{
  "d_model": 256,
  "norm": "rmsnorm",
  "norm_place": "pre",
  "init_std_o": 0.0,
  "decay_fraction": 0.585,
  "seq_len": 512
}
MLP neurons of a small language model. Each row is named by its layer, matrix (gate and up: input weights; down: output weights) and neuron, and shows model dimensions 64-255. Each number is 500 + 50 x the weight over its row's rms, rounded and kept within 0 to 999. Numbers have three digits each. A neuron's up and down rows have the sign that makes its largest values positive.
After each neuron's rows, "fires in" lists the words (lower case) most often at its 100 highest values on Wikipedia text that the model never trained on.

L4.gate994:538488401488487485549537433527520481499568461505489486584502554502562456478423367526470481503490584496503537513498497519514550484522541563530567514398536503492490508540503514430529591568540643416493479451609454492422461545422502466464523508512546403572577575490498479493546463556430517460495496534517508539543483460528474427457576598546501625409486498423516460506464470573542573522446432521488459506532378526542574544475455513472465613571405506515500484615462488489553482521517433485509528439469591507559465503427496520447413544386518494613456491565382519456539505543484531545
L4.up994:472524479453605532529518495567444500605547423431424596459456444487469525540433470472494556524482458487484426545520383468484520420436471409504504487505475458578534438490487491466362474437420503480584534579492491590522475467441480561562494541516500465564426556471502471451467443527550409498499544478425514451601449440488470458538442502549448524448557505513627446570489523589521538538520529531474458534508554496541481471548549451502533561557500547378533475350457479545475493591494468506495540566495479489572488518479509549503556496430568426474451489517509515522543478406462569562
L4.down994:445534433549507556522484526499480550475427582505429442437585534491482451519462479592455502405554467533427572486461512533485397554487486578527623420504488551570546513538460505436490529376560534515530566473489608471445476534500520462498487486422460548491431508469480569479449530472500563569568504432533564453543489493497465544510530465510523527490500514541423591466533466430444504439491537459562506508493420452495465522438441497507518490589472438531580397446512556604477513476588496386501560475497467573437507456576628456493423569550505498513501518513490489445473463460543568581
fires in: "to", "of", "both", "the", "latter", "veterans"

L2.gate358:448536436520537470507488441497423429601547446575594516516529576513507543542522522435509535519582563505571478527534507501526530569509418477582481503580515503530458534456441477548437571563566648495453467478505459434493534370538485549537469500500596533508498460444464558511445516500520507458557578514489708550478445523388402539517489456409439411460463482490552436489495494534412525505473568614551545569494469498431517538397499490455500523527515482545498531549569505536495591569446496602479516499559550521548372450544455463478548422506507475491455474445505488455485504570453539417
L2.up358:526496544451492553491550421497568453489589473547575631496438470574522549489478551485462588567560549476558537556595503434471576420489578446549465451517486464500414473447404386448527487459550525508462493631447468508499463549446450528494412460470491418546595539494497424465442457542588455486526514466482422495500606563467520505508580505498515397565498519495546498480423523483465505503557483501558462574455459492417555496361572512537502468542532517426516471531436551474486472511635426538593476543463599449494436532413403560483542439521399497516437505482476476437521513452499510554
L2.down358:472462569518498568552510503558447425424508509462574536414517470601499498503466471474531503453491511508538481447564542488522454505560499579528496444479497563500441403476406562457587483483548490523429581540490441601463471431440460550526509421540450510588535493495565507383467504533597483427468474564481460518434519510533429476489471484460430508491384503485582546470500397427568487516541557460478557522437518499516514439450557532467523552533526498451506623451571502521528428417533488440414570472448462499499589554443453533543552480407556406461502524471457461549540429397487493394
fires in: "have", "not", "had", "having", "has"

L6.gate933:565523497498479415490500534564442529485510528594501581404532489564526522547496406558506541608500455533444541512516530385462565477523550564524553487519477405586527471505485415426423526433598569506501437505595526503528495475471468416530457542529536455398565453524541446528495546567579520444477489555558602490625509422511569459486501415565556480480584423490559529492447487451448444545429470505519457545473364572555474506394498583476496455451473536555522491473395513406522504526502488520504544510432552515481491501486509418445473519403523508530462532553472482456461508555478479481
L6.up933:524539524530480473575593607529569517534486420504634486491538491496486487451493482406509537489529517421485492458546511450524450489516489520579442515457446507520514532540512521501418601498452533498463465397585477492468531505502558441516502501450606564508424507529423530541467457486517612461484535468510555515612487581507549515534520516513519688450494443483449435574496580434494533546521421491535482523476412513511436526549503500481477559541495492510511497504458559442467602513612503468409475563533462503524500505480413523448484574466548570576489459436582476545405446587550488446
L6.down933:472559462542465503472497543545493545555524440508481392396538495441547494530501509477498535517615511547470541494455515487516475442506531516537517544456495497483515426605510478468448518529551515501478461508562487540541565541547538523563445600492572547549542487508524463528527419469478501454504399497548464501599523484474538522501473540475531501476502480476554509510497564471474498563489509531523487558499507501490360576490424481465516504520579538526483468563546499553527473492580496305455499443480533529408550587509519549530464545517471543460560457476524500467585565500456459473
fires in: "of", "for"

L3.gate42:568549535513408484510513492513508455560525545504543555432519386512520451420463487506508454464534520493449649533445489563525460526493456526492449471442453521526474542571502514377479388571416460545499634578491556516514556429447426471464506547470594454518449536524501427487474558551517527428437475468575557476446488458491493431554519437421466477531479586524508421497506446544510559603531480550551482471494459454530415489519452534540528526528455497541515506493516460522465404455553537464457601520431502436436494506453524464486460554484608553544476494496494542525470424594477462428
L3.up42:491479506477419535566530459424484490544502510469437540479494493489494606539543489555508430553496506492461615551450491512378446411492537481517543418478527476475482501537525521447567490443465488480562496486524540515494525503600481490509514486437414487459398369518505378427511468421520498493467502550436515515460511542434481501500441522437512456481397602552474465533435446536530568516535513496428446544486488475471487443534503567461529483682460494545469403430545423586443526509452647484530561391539546455549551544469515484501482507554562526612447538465439472576467496456508490486
L3.down42:510504479502544489497522492443527394471559532466502456506519481435470401517578449484489504502385484448472517474510486529522469561521434600425410554476609435488430476452519534441495502412583519476500525521481465462518513601518501497486417514506410518502509487568572511532541479512465526552481482584414515520571455547519502476535502475578469510488450471476496449479476583460485519494462535470443491562558492519445536486466528529548376519489608450578511534487557514441470506529487458419495527508464513509561463560554508530552505470502528623511515460486511482413502492473509434549
fires in: "during", "until", "following", "while", "at"

L4.gate88:450526522480475528489533439527559425690462567489470476501537517555503369526432466588566480476515522614473474476530533490536452427590439602480512504474519463483520549470475509415474520451499518535488517504426474476494488549421495415586473442491567460408429523538489499509488510489418406577525513473458562451503436516548522486509502496594556616438447573493501492531372505478455551552511519486466460461453420512605503526432593556473499524509485499530478519537537516521465501581585477499515432463530476544491525499400470469448442558499541626520555379516481475533430533570481538447
L4.up88:452471457479542553391578549501442437489442512500547450592499521527533473535510480418502503462547526514415553510527541518417446518562523496416476516574478466485508539528446474469487559538486525420516500443489484474409516571506551377501543525486443444557523510516496498473485430535638470430615531497476548478506519524478467502474508546517452451414533541454474538479404526507403576477435540534462449486581498493489543443449515530516519500557448538393600480487442428500525526527485539424547476469546429472529624521446394563478498515556523440533473515476378505593465573508494500465
L4.down88:527554418582562470527515525467598597571551547560477493500463403469642473560534496523560553555516467574505435519480440419421482418483541498564578494486440508468485535606501526508529458481524496513496511490554476483475570542482484586424556575520466549529542470466526547469526426538466526453397522514519469459606512567422546581495450518442520571449457478528516521522489516379535547489479492483533513533523446477552538554595500500382489471446554412438525350532430555467477517465631503461560477460450501509556475454598550525425402535516437440450516564480577540543569479431381542489
fires in: "of", "to", "for", "double"

L6.gate636:479460524408440533575470530542498451518527529505454564455551626440528520417545477495522502485569581505549536563554575436522563539525549351559461585529487421469504491473486462474447477508530549417348479469474391515453455534477471526474474484581518484486553454539519428481518537532555483473615546566492452496492511485442423459441503494494437529445468553495552443522550418423405474433580461490551550436449514559487516504439406607597575514591463531568582526464494467461575541533475501511529483524459540475505516438407483519514463603502529368505603556560442463468511527503479464556
L6.up636:486433525500592500548547500438491441495562517544492519615473492468452481509497470496527521464485531551389515522539512528495507493494526480532437580595429520518383503596479430487557489468568462438398455490478488658506514524404564538401404449491431508451585430463504474499570516555473577419536487485564508558368535482543450456500538396480452437535441413503512488493530415471468520540513493605426629506463554539439632505464541468519528521454468506432475561510559525436510501480512443459604553511540522434582448466478469544507505533478428488472491492559525474559544481497527464456
L6.down636:562483526549541497507602414476406447526458493514589495465485527679494410488525562513514425486476495526520519456537598516465401625419475563515456539635498463509474460439454512570511555560567477548415529506558483472496474542468554523428450475418466511522476426449520463451463428615544447415476470560534523579456501559433428523437530516574534538513541503485567469498478453436458524518514480564484527553434438491494548457454467506432520457465504500612524518433539519542447464469519467505553538504499510569505567553437452572460527483478458573541557505457431558461590437435414541476
fires in: "has", "have", "had"

L4.gate259:569495502508586424457546481499503400491518503563432501450496580585470604510465543544575427546508535562503489514589454472550450501504533525548484538555510515560550476469551463465518497494527580535456447341583492550438530490426483608520606556473527444544507422524538577492538491465501553505418502575525504496513459539364525534496501398586534529518470481686549493467497457397483434512491436410492426473569506470440536494527508455489587469500491529432502559632498563521482494526544479491497524558457551458485582441402433495485448510496522454463433578544499563572491495447490454482
L4.up259:449515459458375538502463507516471473497529492510557581532556546469578479434492541471588520477539502450568541439522417478491556517459485568439509521474439540539490473476446492467413464627462462627529475439378519442510518488441586553485435585461418549440512513476479522483612507524480555495513543455545546440522528558446559494485466487585507572550554381490443569485469506501390497527558530561519545552552442567501567500417561532488478521513468459499525375458491478529505440514518554485516404520492425501486482408497462617461474491501452455390657504510547483544586454484551527496
L4.down259:496468473545504433472516472478500465545532486492397502513537514526534521489472535455445590511494432563470599500541591455486564463522489405417436491604504519520453484524479498493521490402466511449447469442579455454476464591504449425441475576529532510536476507583488492555513517585428467538514543541491478463483572611470467468478511391579453526516552451528496436529559601524525435434555530465457414581498442404481428449512499489602429492436596461559388540495439575581452547504555497437469568450524518648528504521463492387465506419474488522484437485510510512468534519550502459458
fires in: "for", "should", "dead", "of"

L3.gate849:555531489579559556531556511357481511408514504435479514466595499489511501380553532508506541512478461520458545598490515520526495617477580471534583434467523597509512470450531492426478464510559526565454602470506500548510507466452513476551532473512529540490475468484504542576474454527529569508476456614379442498459509560524506460522646559545559511496449537527485509541571533493455467471584516409486462495445515466580537413555574648500442467495542497533460555494536530473536537568441520536454463367525543498555423432449493441499492595531408541554588555485488543451535526565482451495
L3.up849:504400582492488427487484492484500432493520509577416533540470570500550552543470475533544561526594467529538639450528537558466410528456473603531595560463507526464475595552556530471493450536496523434574475483441560502512533467505518537557493476479525506480545544445567455450503453515468431548447452555448529509448543454486491568492531444459572407506446535524531532482593410470494507458488460523412446584612440512502516467574469445589567489508515502584460516544435375481430414430510518528421487493511550508471523602528519562511454493568546442481516622467561412540544525523464557433
L3.down849:558571526460521533588561506515473454505510553480481396496509511510571586553495516539534545483412491526449510499556467550515494480488599513422531640490513515524482452555540545471509506389487491401531496567554520478527497497459544544485478557550461545485530420513583540472460444533488503535440435670579504596536445447454480452527479507568460416534455513505523488522583442532461517464431495431604492466471512468501450486447466602531472419557487591489521562505470480613498607478456419604519541459439508441544495498592434559475508445548464491453545473464507495574458487464464511523
fires in: "during", "until", "after", "since", "by", "in"

L9.gate257:596579476449517568452457433486426475516533506570426535491430527539572501543623549631542529473560494517460554516461573504399459497493431441457472539567502602593460514515497451526413451493610427554478467421499441604569451561443465437489470552520483465558519588517551410446518540511478487517515474537538524560435487530481601412546488561451582598512437509446506548449466439489558514511395511527534467509499474510505543495526517489517521511409504504500481529525567608484537488467512478516484533506469525522428529490444507590557486498472426545447537435604478508511569452488521476509
L9.up257:508506474413541516521529500547517464616404416518398547442488487531400485508516450585568543483530473547565479514500482459416448495537443521460534601524538599559481504486476439596531465548599527453582467574477473580491422504448462488456447542502532485470469467530515499465472421471541543506435553508513462482545414456563527497493609554402511558557381395515570481604484487400517571461511466512493628528491432496447430529511444452484529453502481486542572556390494598487445508472475508453400467461524507469475463458528442537565579529442500574426490496509468508464495515547534527479
L9.down257:467507531474453519457618464497505519496437474493460552507416472537499486573524533540508430466426488480504532462577472479507557475518526568524500549546521516492459544515527613594481515431579527607477523564508477447516507495400526508371462545446482574509552397466478475499465503538492460544486535486549477520495504458494462500457546480530481445556447444507578507560456455500560508460552598502472434559493468417496445520506412549408472447436431524573545531460491482579460559473474461419477497574519488464594608467506449512558562541589470503510463472467486487552588451529482519509
fires in: "made", "back", "also", "background", "out", "had"

L3.gate599:526448541565400394530484543575497523560568459522507598561521542467540470565527508460578479457504485471449446604517516390446493492415488509481476562474521543589562523553500428536427501486610561512451413365484563499540474470469417562484583484440514450411498547484483517502600524506539454544584559447474619540539532498489506484524485569502396508469556455445594477511550447527440537529449477503502522592541370492512500511475482474449516436505483583518555521493417537528577530533569575516498413530466464519461491523472460513464463446549525483476417392495406510488497585529541575477
L3.up599:482457525580447411440458562440472430416575521569461513552506497453481365479507402506569564485522490465540594558432497490492508470421561506602456604376487447468539515493440402556372567472555572485507538552441571471468498500457489484489473486512474403457573546435524472479523529433574501555551517472459537457518452494478501433501494588544461463485519465573582538408404532533525470452504495570533470509452472499492544474580442482388484567575579424355527523520571548463421485517555501447452512416511518437443497426513460461547459477447454524552499383484480517454536539496472494461
L3.down599:559530395560493475488547525522531481521562555480395501559482478560532489485482545435446513491519529535616544539492532497519491544453455508536464524471490465501499540527453425503502525455535498510436458457522509516456600469449528552531525484518473444535489583445495427514553527516422568468386472438603558495421638538516592474518489573483447508466483388561629476523467485500505597434510574512467476466503478514509508513542377469437535439424636572499551515531470553470473610526573419497429582523445554511497531546440455471584533520487491516455499468519476575516471504556412541491
fires in: "all", "of", "alloy", "hellion"